config.yaml
num_key_value_heads: 3
positions: "learned+rope"
rope_theta: 500000.0
rope_fraction: 1.0
warmup_steps: 321
decay_fraction: 1.0
decay_shape: "sqrt"
MLP neurons of a small language model. Each row is named by its layer, matrix (down: output weights) and neuron, and shows model dimensions 80-335. Each number is 128 + 32 x the weight over its row's rms, rounded and kept within 0 to 255. Numbers have three digits each.
After each neuron's rows, "fires before" lists the tokens most often just after its 100 highest values on Wikipedia text that the model never trained on. A number after a token or word is its count.

L5.down1355:132123146165164073133132094140118132142109148156147141085203141101096141122090077093162113120154164092123086116181146119185087166094101165098157196146154138122110138136083166129138144128140120184094152138128148109093185120098075171126127049145107173138077146087122159103128172115108103118080125062164154158131093088164150123114077146117143177092110193050116118123116175144132167111145144160131104150121119147155127131079151125177141126114115111171121079174132223237136154047163124110173099097070099144141161179120145102103138100106063108143134152097105141133128144090090179159067131106159171197123128179102130071165090096194115115125171152128131197112096122106079095173157106080152109084074137100131119132179131118123168150148137093070176180112148161103160113185147191
fires before: " |" 49, " \"" 6, " (" 5

L8.down1046:106081116145167160124058109114093111127112158168160175122114144135081109118112158170107118106072155149105115116130096160094160151099133187190150163164076121113159081108096118108131102067141089136114109141169139116091136096095172155162139124182152126183152113089048136143110115143095120103075111121145097111117146057119140161115154158138173209170141099166146119086096137164117121146154194126121170168111102141083129156116118100124166086141098170141081108120095164150169155156140096110162089133095086121090135158091062103145133122164169155117147177150164093124102110063132093103063123147162058101143148102090155180093142124135182142078112080107145123209112158121115157094172064163178122177085125116127155152194145174145101100156179198181088116159127153089119140149119118
fires before: " |" 39, "." 12, " at" 4, " " 4

L11.down1532:131107126127154109130101166111192096153147117143161162155113215141140110165133131135187104132123113164146142109147156118109103187171141128052137153106123098117138147178081171110124109115123156101164201172127113093100170144118085139121101150065151163146111075140121103098130105104107146142157145079129091104149181123170068174130060096118171113115162174085130122086124145083197131149127100170118208116103129150147062108135142079213132146078149102166076140129140098127119121097133148057105173116173137065175103172072153147173088132116138099098115133117163089120115158085118176161136184105158150074186125154120127083124119179135113120092096129170207142118099140129178139151121143180107107107155115120110102113103110202117110110130088176144144126093155112106198124132213173
fires before: "." 56, "%" 9, "ac" 5, "an" 4

L11.down666:161064165164169053197110107186150162155118098127131147108163122158089165138159143159176129105164131149110031149135097136115136119163094164065121111114154128116132116163117106089142132118148150105089134127115103074117134112113114145118113158175179130119088130175077151055119144145128153184099156164158148123136085123150067193117101134180152105088149137170142131077089202088089110098140193128118150172193091167160086080107132162119135058163124131125131192101097175193123111161159185104093117141123079069157098108082145101120112164127132200103081150121100194089137133118082116150146167145109137115129126174093136096166111096149121103117128107138129156083146061099128122161117135159145139111131119151124142164136106142129131165110128079178144103101138109150101139135153106
fires before: "\n" 60, " " 9, " —" 4

L11.down1306:141047149055085140158155128154145086110177128128115106176143121140109131112162135055109102157134093055108118123135161187084113161137097095151175142069137087159195168171201152092103129100136138148114124115173104126137201097136136149106152100138122164164140156173087072130152138132126155182105090113179200054071109159089128135137101116055151159169068092159064083097101181122143132173152142171143149148113172163156103097085081130099120126173146125138113135162176178170081144171182124161158169109132109182157126077120094110104187145138165151150071148144080072111093181123147091183131082118120147115093101138083089131098105139144089172161143154138167113113097109128154179113194083117096154123159133084107145124168183139123068108126074148107126143112111110109162119115164158
fires before: "s" 26, "ur" 8, "n" 4, "d" 4, "us" 4, "ure" 4

L11.down141:152055155113171056129146067121200125150150137116113158121131103127095161132166091125168104125113176124146118147109141113139143146122161103154149162182157147122151146155114138165135093136107104054107155068079158141116192074086075079094107146119109130155117082190068124065095155168183138139139112139166179112142115120169161162156129140117141137150130132115145143126108154135157191097184156159166140120143125119100106103054102116138158104130082140122141114127078181135113114097100171094073130098111136098151110154126148109133141148134158115184118164127118125083092096141032160139176091120139158120110121115153160093098098065108146116086090115150172109163088159132146108176167157148142153145085135106132172120134088137108144153103037058098210100145124123092189147160167167
fires before: "le" 14, "ne" 12, "ary" 10, "se" 8, "A" 6, "e" 5

L11.down1512:127076114130185090117089135155064152113112086117078100149170150097127117145154129127114140138171081101131147162136162119107130177089103146105079149134137134096126163122142158134110101083114087140088094127142188083096152055135170158143079099120142150174135177159123148119165208076132146147097107156155128134102085170133129104141153150115229067098131093114106133093084118171117137112129102151092116108085126146133140093123190097181119148094191098124120104144151151110088090076106139160136153147164159172136139093200114165166098099161175181146098080131124142076197145135130131136115112132098175136116162180074113122163177092142184091163188141125132139183131085132137158120105079087176143117177087156159136179075139152112099186169150145133044078123145165073137187133115069
fires before: "s" 40, "er" 9, "ing" 4

L6.down970:118074114150154099132096088163113124122148152198101101172157130137063064124226174152159152091103132144131113100145087146113110111163152111123089131126120141123079159163075171142145073095172113158107117125116140138072141140144086168168135126092103119105168146131046213100157107158082140132140132125140080110204109097147179125170133170137174185124173145136122136137137173150112121093103123121153121175195135151122132084065107135101125106117129075184106154117099145134147191120082123126172083135100127147130084105152106134118176068088080128114121171131167150148080128167194069154147139050152050094104102096125140115143137105089135118142123102108111106150113070123101156197129104173161115170113111142146133155121120061161069175151149093129105172119133103062138107189066098
fires before: " |" 56, "." 29, " February" 4

L11.down1447:134110183151096153114180175100145131087135189139112118126105090157105102114100148149155090063157136111136118156141091116107177154139120133093120155139149126071104074071170124183110118116134127120155127163132190139109176145107133168061054070122127147169127123111016128124110113123128171159137119093159144108142154111134096107112178102114157135103111141148171037123126188139058135113222121111126084170176141077142079098115083169172176116087146161134114181108096151162098165107123087124073143098129092102112134154114172172092092090120093138115129129114107152130138100108176132174166134095143150149067079136154181087178106149066103127082106126141141129131153177125069132178158157105086168203112096107099069130125124192205100130117169147144132078106095108043166187122115175
fires before: " |" 84

L8.down734:159102110139177151100076125172150120164113138130148175136078167135140139195181096083108136148133102175185127141098119139089111123132177169153172193164104085090149077156086146169131115140150121144124139065144101074142166150152136137127216108118109081154145092124119164149120135114127058084100077155108166153137145100105128070109045146126119095084158138118111123103104159137141170127107171160074075114073121146223097149121116148142143070157129097103175146116142146080103118096056117077120095138162181159126156071120153163109150150144091144136156124170113136113159145057109157084120088140122101108114057114138188166105090080095084160120157137084104153177152168133126106062109148095066133086159125156167089108155052136113130103113195174101189145129122109166126124136125096
fires before: "\n" 25, " |" 19, ":" 6, "s" 6, "ub" 5

L6.down1211:115137130157178157089114135140161087132092180077133073148109097185182147143211130109140167137106170188141142128130126120108085177069138114096125098118129081113085176098109152082070118125099129140107144142129145166087188204120123140115183118115108116130142156139136136133114155104176148134101088215106135144110098148128165090074143138088121093150133067083150141189175092127121158123147121088095119136167132138123155163149161119088076143109161120122124130057083091129104131159085105098169129074171132123081121140156132149163084141135145117135146106152159125130128059173154142178230145105211090108188086115096125137097083129071162128111107069211119144121182123116178133150120132126102102135172184139127139091166094128130116206108117126150128180100136112063124135147123141
fires before: " |" 31, "." 16, " (" 10

L5.down526:173176091152114164173134112072126168154149112121123171162106150141152160114117066118073154129143160065108164144105124128137082178097110137121105107126128141135086134114120137136108194143163155140144077100168090086127120161142149149112079087048121102109116071161067146156180124107150159079146131120136133101122129153106120132126149166128094125183187113135119209134101144188127115106122128106186099062115145151169130145154131109158134131167155086170129138102146157150098125179109131093042152102206114110070091110088134118132129150094120123155131064170127095136140077137103130102130101094038091181095093129065081133091148178083144077116139192086096149122062230148120118085154125127129160153137185099055147169132091103111179135141180136111101143162173052145143143127154136
fires before: "s" 41, "m" 5, "an" 5

L11.down1323:128089132166184093112114073143100162103140041146113113121192123158081107121158146135150118124087132134114147144152099192123136130095119130096097120168097089074110156144142120132125118140113142093146167172120191141081197110109147075138151141153154074152126138152065177107093107084067144103145140092146085131112159154122150153110107196144107093100124134142191126127176134098115143098095153080102133090121042135117146065117140077139094113110100140071110085060181146125136104084178115170108133117121111122124144119144116089102100122170146117158149146137127164144128126199150150114111089079169133094172157168107155176140153136116098117135086087162169138136143133145197179152170152123120178111118184142122159180129171122095143049135123095088106127190154133141087121136147145
fires before: " " 74, "\n" 5

L11.down185:124064175129092164195145209104127144151097151121111093101163117150103129175142093146122172116209126171135156141106158133153156112074139125152168111144112138129142184129065145101122136129132137064163132130220075168152159133111136132113128135165170137132154108143116123111122172070076176144134092144144157129142038148087120119107137114100151030106163117114121117096084142101168124111086115075099154101089094102116129068163110176094132139106130105116183140101174113145114104142110073095162142126160111204119092147140104138134132128107082096136105103150177096152141122113106118124076151147156080191091139152152126128126093129065172106174135148111153108183138128162133072134155154104107179108146165145126110166136045122137137163095161116117147120080166175064137131099074053
fires before: "ed" 16, "or" 12, "al" 8, "ion" 7, "es" 7, "s" 5

L11.down1132:038114134155128050112149130061136143142114104125139115149179151131157136107199144144173097143152132151155109097094123136104162130072175154138111091099099128105148138122106103159053100154155123097132145085120156134120155158103169097100139214107196191168066182121133116099074102106167157145127127092133124194122212053168110076141119094127119103139113119140186131124141132045202143128104064110165186136108116126139137138173134131138133133080113189140127171133123131091138146106123159187103159096138136137137119141153111102068141119093163102110181189119126160130077068107140108125135122081092184080119140081119138160157093106065103124125118148132162166091146192130125101145108128124164123146117172190124124142137116124061166155121115081109159145074162140084109143160158138
fires before: "a" 24, "ra" 20, " 1" 11, "sa" 8, "es" 5

L6.down1531:160091146103091172097116104140056103141088164120164163122123128137089133117167170137094115098089147145090135094130164105144173201086134110173172146158101132140136077072133121086122120122124117181129129167165141144087113151109160141150155168127097143124107128132099112104111156107147111171082101119164142152103081122155157133083147167139183154139154111121110112112211159095107168169135113116083110155176121166101096115179058123109121088119143133141120110159085185147147147150120142093110112108103078105102145095120074119224142090133124127117145179135160047132111124108122078130088095103193113153155041128135121190141208105125148147144118079089150127164127126122150163111109042112143157192076122146151164113181121130164075111140178136165134170142120161038161137093083167
fires before: " |" 64, "." 26

L8.down16:147116079108150124089090081101156076124097169124143122129134154112082158134117086077129129120160130169160132107130163114156101075157104070159138147128168140153088196161097086130091182136093144140087141124131172161155160180114162179182114133170159098151093135155095147137110146134076121173081127089144119180086125170161134150119163130141083158157080144099167066138105089109138135127093145119149086113121139156113166139094198068145095173124112172137159150149174150107104151093149109106134133103144143119111120152119090082173112094130056102141099148120174102146139080147147161118140142124082090085147160129122056179141088181130087155166138170133087188101096141168094163157132101062153171164130109133190132120090148127131152099122142107148151124017099095083149071157105150
fires before: "s" 20, "ed" 10, "n" 8, "d" 5, "ized" 4, "ic" 4

L11.down1397:144068154101138102115097131111114059123187160147155097167184170147166105103130083095131100141091155133239157097040135094149142068173167116101158089116103101155093152135126146117173080152101128103146128140105132124140156118117103130097224156073142153132122115121093129125136106116136152140091120138135122173134100067189113104088220151091134080124082119145211110136046143114132122154093104137092173092154114149142144142159143110128069158157163076122129168102081141126106164108084123133126140095111081108143139158188159068118110159107150156154150161148172150210083089135161138055140117137106145096110167173161194162119114127178147109099118193135137171093092113059122103137142126123148103119139125158151194146138098127112119155134157100126166097110149101126130144169124191
fires before: "al" 23, " 5" 10, "a" 8, "z" 7, " 6" 6, "g" 4

L11.down607:138115000161123165097113122124122107117144143129139174174108147150106155080123126097133085185122122139162000136120149172159134098157126121123116129086107079080138082142112118133116113125094129105103136131176186132136129182147083131148162116135117151125090148136064092146117141130106113131099120101179130102154114127054124137119138148099126129111105088115144151148151128096179184090144141096115103169066106155124116119143138120122114143192159124142161082067104209068174179099120142152111100110204112076115118106194128110133097104116150086077138118061140128093097235150119117163160136100144137128121151169136122115139165078130088117079135126139157127157150155155152127137159178180160024139143106107137197148083148150185086116154147134144222129123126126246143172128128093
fires before: "." 16, "–1" 15, "–0" 13, "," 8, "–2" 6, "%" 6

L11.down463:122093130123160110081133068132114084126132159132163078110095133118137107113143112180119113165139138162129059157174174148174164099143155080109155119125127098093144124125116084121160089123148106151103091140097099123125133148054170133093088096102119166186100100097127157101087074105112171132130130110154138166153089129139097099144187148116131162153137088104126124126175170105133173148142131146107117121211107149117117030126144050125197139092172175127088157090112161129158109105178165186091128091149172112121112139132162119078115134157121108125169117093088137084114154117101172085169126124096093154134083101109122098111145146125114181105110175198105100152135120121152166080145128134138091123123143172168143205137156118160094105086134080096133139157104135185133097137135146
fires before: " |" 67, "\n" 28

L8.down923:138104202104103096147116123133227096183155126134091087051165115162109133132120123129161111122144123118149150142143161037151179096105088163132095126144112121114136177112109089034113158088124052081133148127122135131101131154055114171121126082105076108169134154109088140175137229110120114111105107136064133105110069187111152101159182109131188157146175130130118120117140123125108106110105172122140163123148125114079138170111146069154124136154128143059110098117139129118167089148160158126116120147147131136140166108121081112152163140132115182175076103071130144108104097120134160118141090122139120125191134109099133107174146107145140082080101145138149154138205118119160140121152121130086095111151182114117152187174066113140120124123101126179169176157165130157169110149187170
fires before: "s" 25, " |" 21, ":" 5, "n" 4, "L" 4

L11.down979:117187173154156070176105177133122106096125058095114121133142141132141104179191161140103108126132103125112182134163194076084158131148066158127109154065173138082080126104079201104070122139142166155138150169126168112149134125095119188114151129108181151177141147128104149123132102103137119172170089155132128114065104177129068189075182158086115086151134105135129150094130105182115124093131055129125091103127082060086117118126110095139176120096106115167129084165097097080113155144116124125086163135144124108143147184150143113116132169151077155172169167109141125126115140160144128178176110101140140067040159092210190105103069164100099154160190135105167168120167100095149160127124113137142168125086147173124116111142162168075137144145129108133100111103152128103143101096132091
fires before: "s" 44, "il" 10, "ta" 7, "ain" 5

L6.down1302:116137060117109127140128173142085166113119112137102121135112082129140095142169095077108112148154092132124158064174113112149120106105123115152111161121107037112193154133145125163123071123081138100101090117135124102179122137165074124127077105212120117097160109130082190135135164105141141084204150161129118141126047132092149096137128181117143103157133155134191161125112101126076150129099132138122066140162145130097147166110137143152146095131140093067134113126113080093079141132138121159107137169128160146172129148204100159147124094149137143193083133119129129153114083089147082111109167107154180139140138069100172123085136200102161124181135120187086144121103078123147154153122143125150138127139141152143116173138095081195055139176130100171094172107095151147106132142172148
fires before: "s" 37, "-" 7, "st" 5, "el" 4

L11.down1046:133053130121044146113057117128105162126164081146145139118126101136178111110163113154182129077119202112153149132102077178130101178114110118171140177114191128151119080163114138149133165127095123144104070142150157114104163095134180143129139113088078067106153099081102087178160109155147101112159184093131132163137157100138156129069160086116123158077117180117117097139100094125182180144146136106144169132146108144094086153085094184109151114173128139106116131124174133158102105123122235120120119139139150115114147057186095055110151121177128151128141085110100151169109091175063143123144150119116124124079147147084130146105135107089155124196144151114137143070151174104116147110120131130143136138112113165139143116130058121144120071089092098119151061104118150094113162099099140
fires before: " " 69, "s" 4

L11.down1081:099132085116128154129123143125131140147105076091097142105165044141090150154139137048091156111144149125146138137118159107147120135141089125167063151108127082143146146136115161147071111131140090169100066152126116128170125127128109121137181160122145205146124120168045098155134067144123168119113056123116155150127132120133137110137141144169118152166155133169145101201133171148133098128043119145161132097172153185124138121136180133160137142129062125177132073145088130116099082136076080109055125082098117133179119150066146025147185132091132143144141125131110118116152087092069086176178114174105113110079133086096073120155095210118145125103126069107117143115139174137139129193141085118113129172109068175159132095130091164074100104166125130133121105144135202100105170148115179
fires before: " |" 37, "ar" 7, "ence" 6

L5.down1189:119088119058206193120104127166117068140129195162100195169093115119100169179082115196116109156105090061102164125142110113128187094153098110160114135142177100137109084078137111098151127148132120171143105072110184093175100120093208209137142032157088110132138110157093167139114142098124139190155138153123170114095097146134126111135111101131165214115156080161158098068183166106134139123145195118104159202155123164139105151127123133158123089078107089120113065078110153075128101151103065141220111114060098124135152162140033145124098146153154111145134151142176085097133126182135107130108142158146136162132093099120110160112155119160131079099122128146164142162106133166155159130101097137129116127109134112147107152102106159076052131166126138120156086110142095104133128114110196
fires before: "ol" 13, "ctor" 12, "ce" 10, "et" 9, "s" 6, "n" 6

L5.down210:133074154128142107132114119200069109112117122174136174097159184123029131101098148122120142148124168159154096135149130127079089128127070147085151120128140156062121114137117108146189151129100114137126119159140081111089160134070155188136162107125091074137137108128132186064182121172134112181154107075111130119140151158168133144184145181155149133129151109112152120119142084112102116127147132167172140130083108093089145149085157102123130126082144155116120080131070209192183178119138140038124138127093116107102152091086092069119156102135127162118125175162161117117186132142162149158163163194173086163148164132157142128081137109152129113078148090110174101139109144146175122178085141105146076175145074093124126144197122134129189097080160148172166115125159169088118109124144116
fires before: "\n" 47, " " 16, " B" 4, "-" 4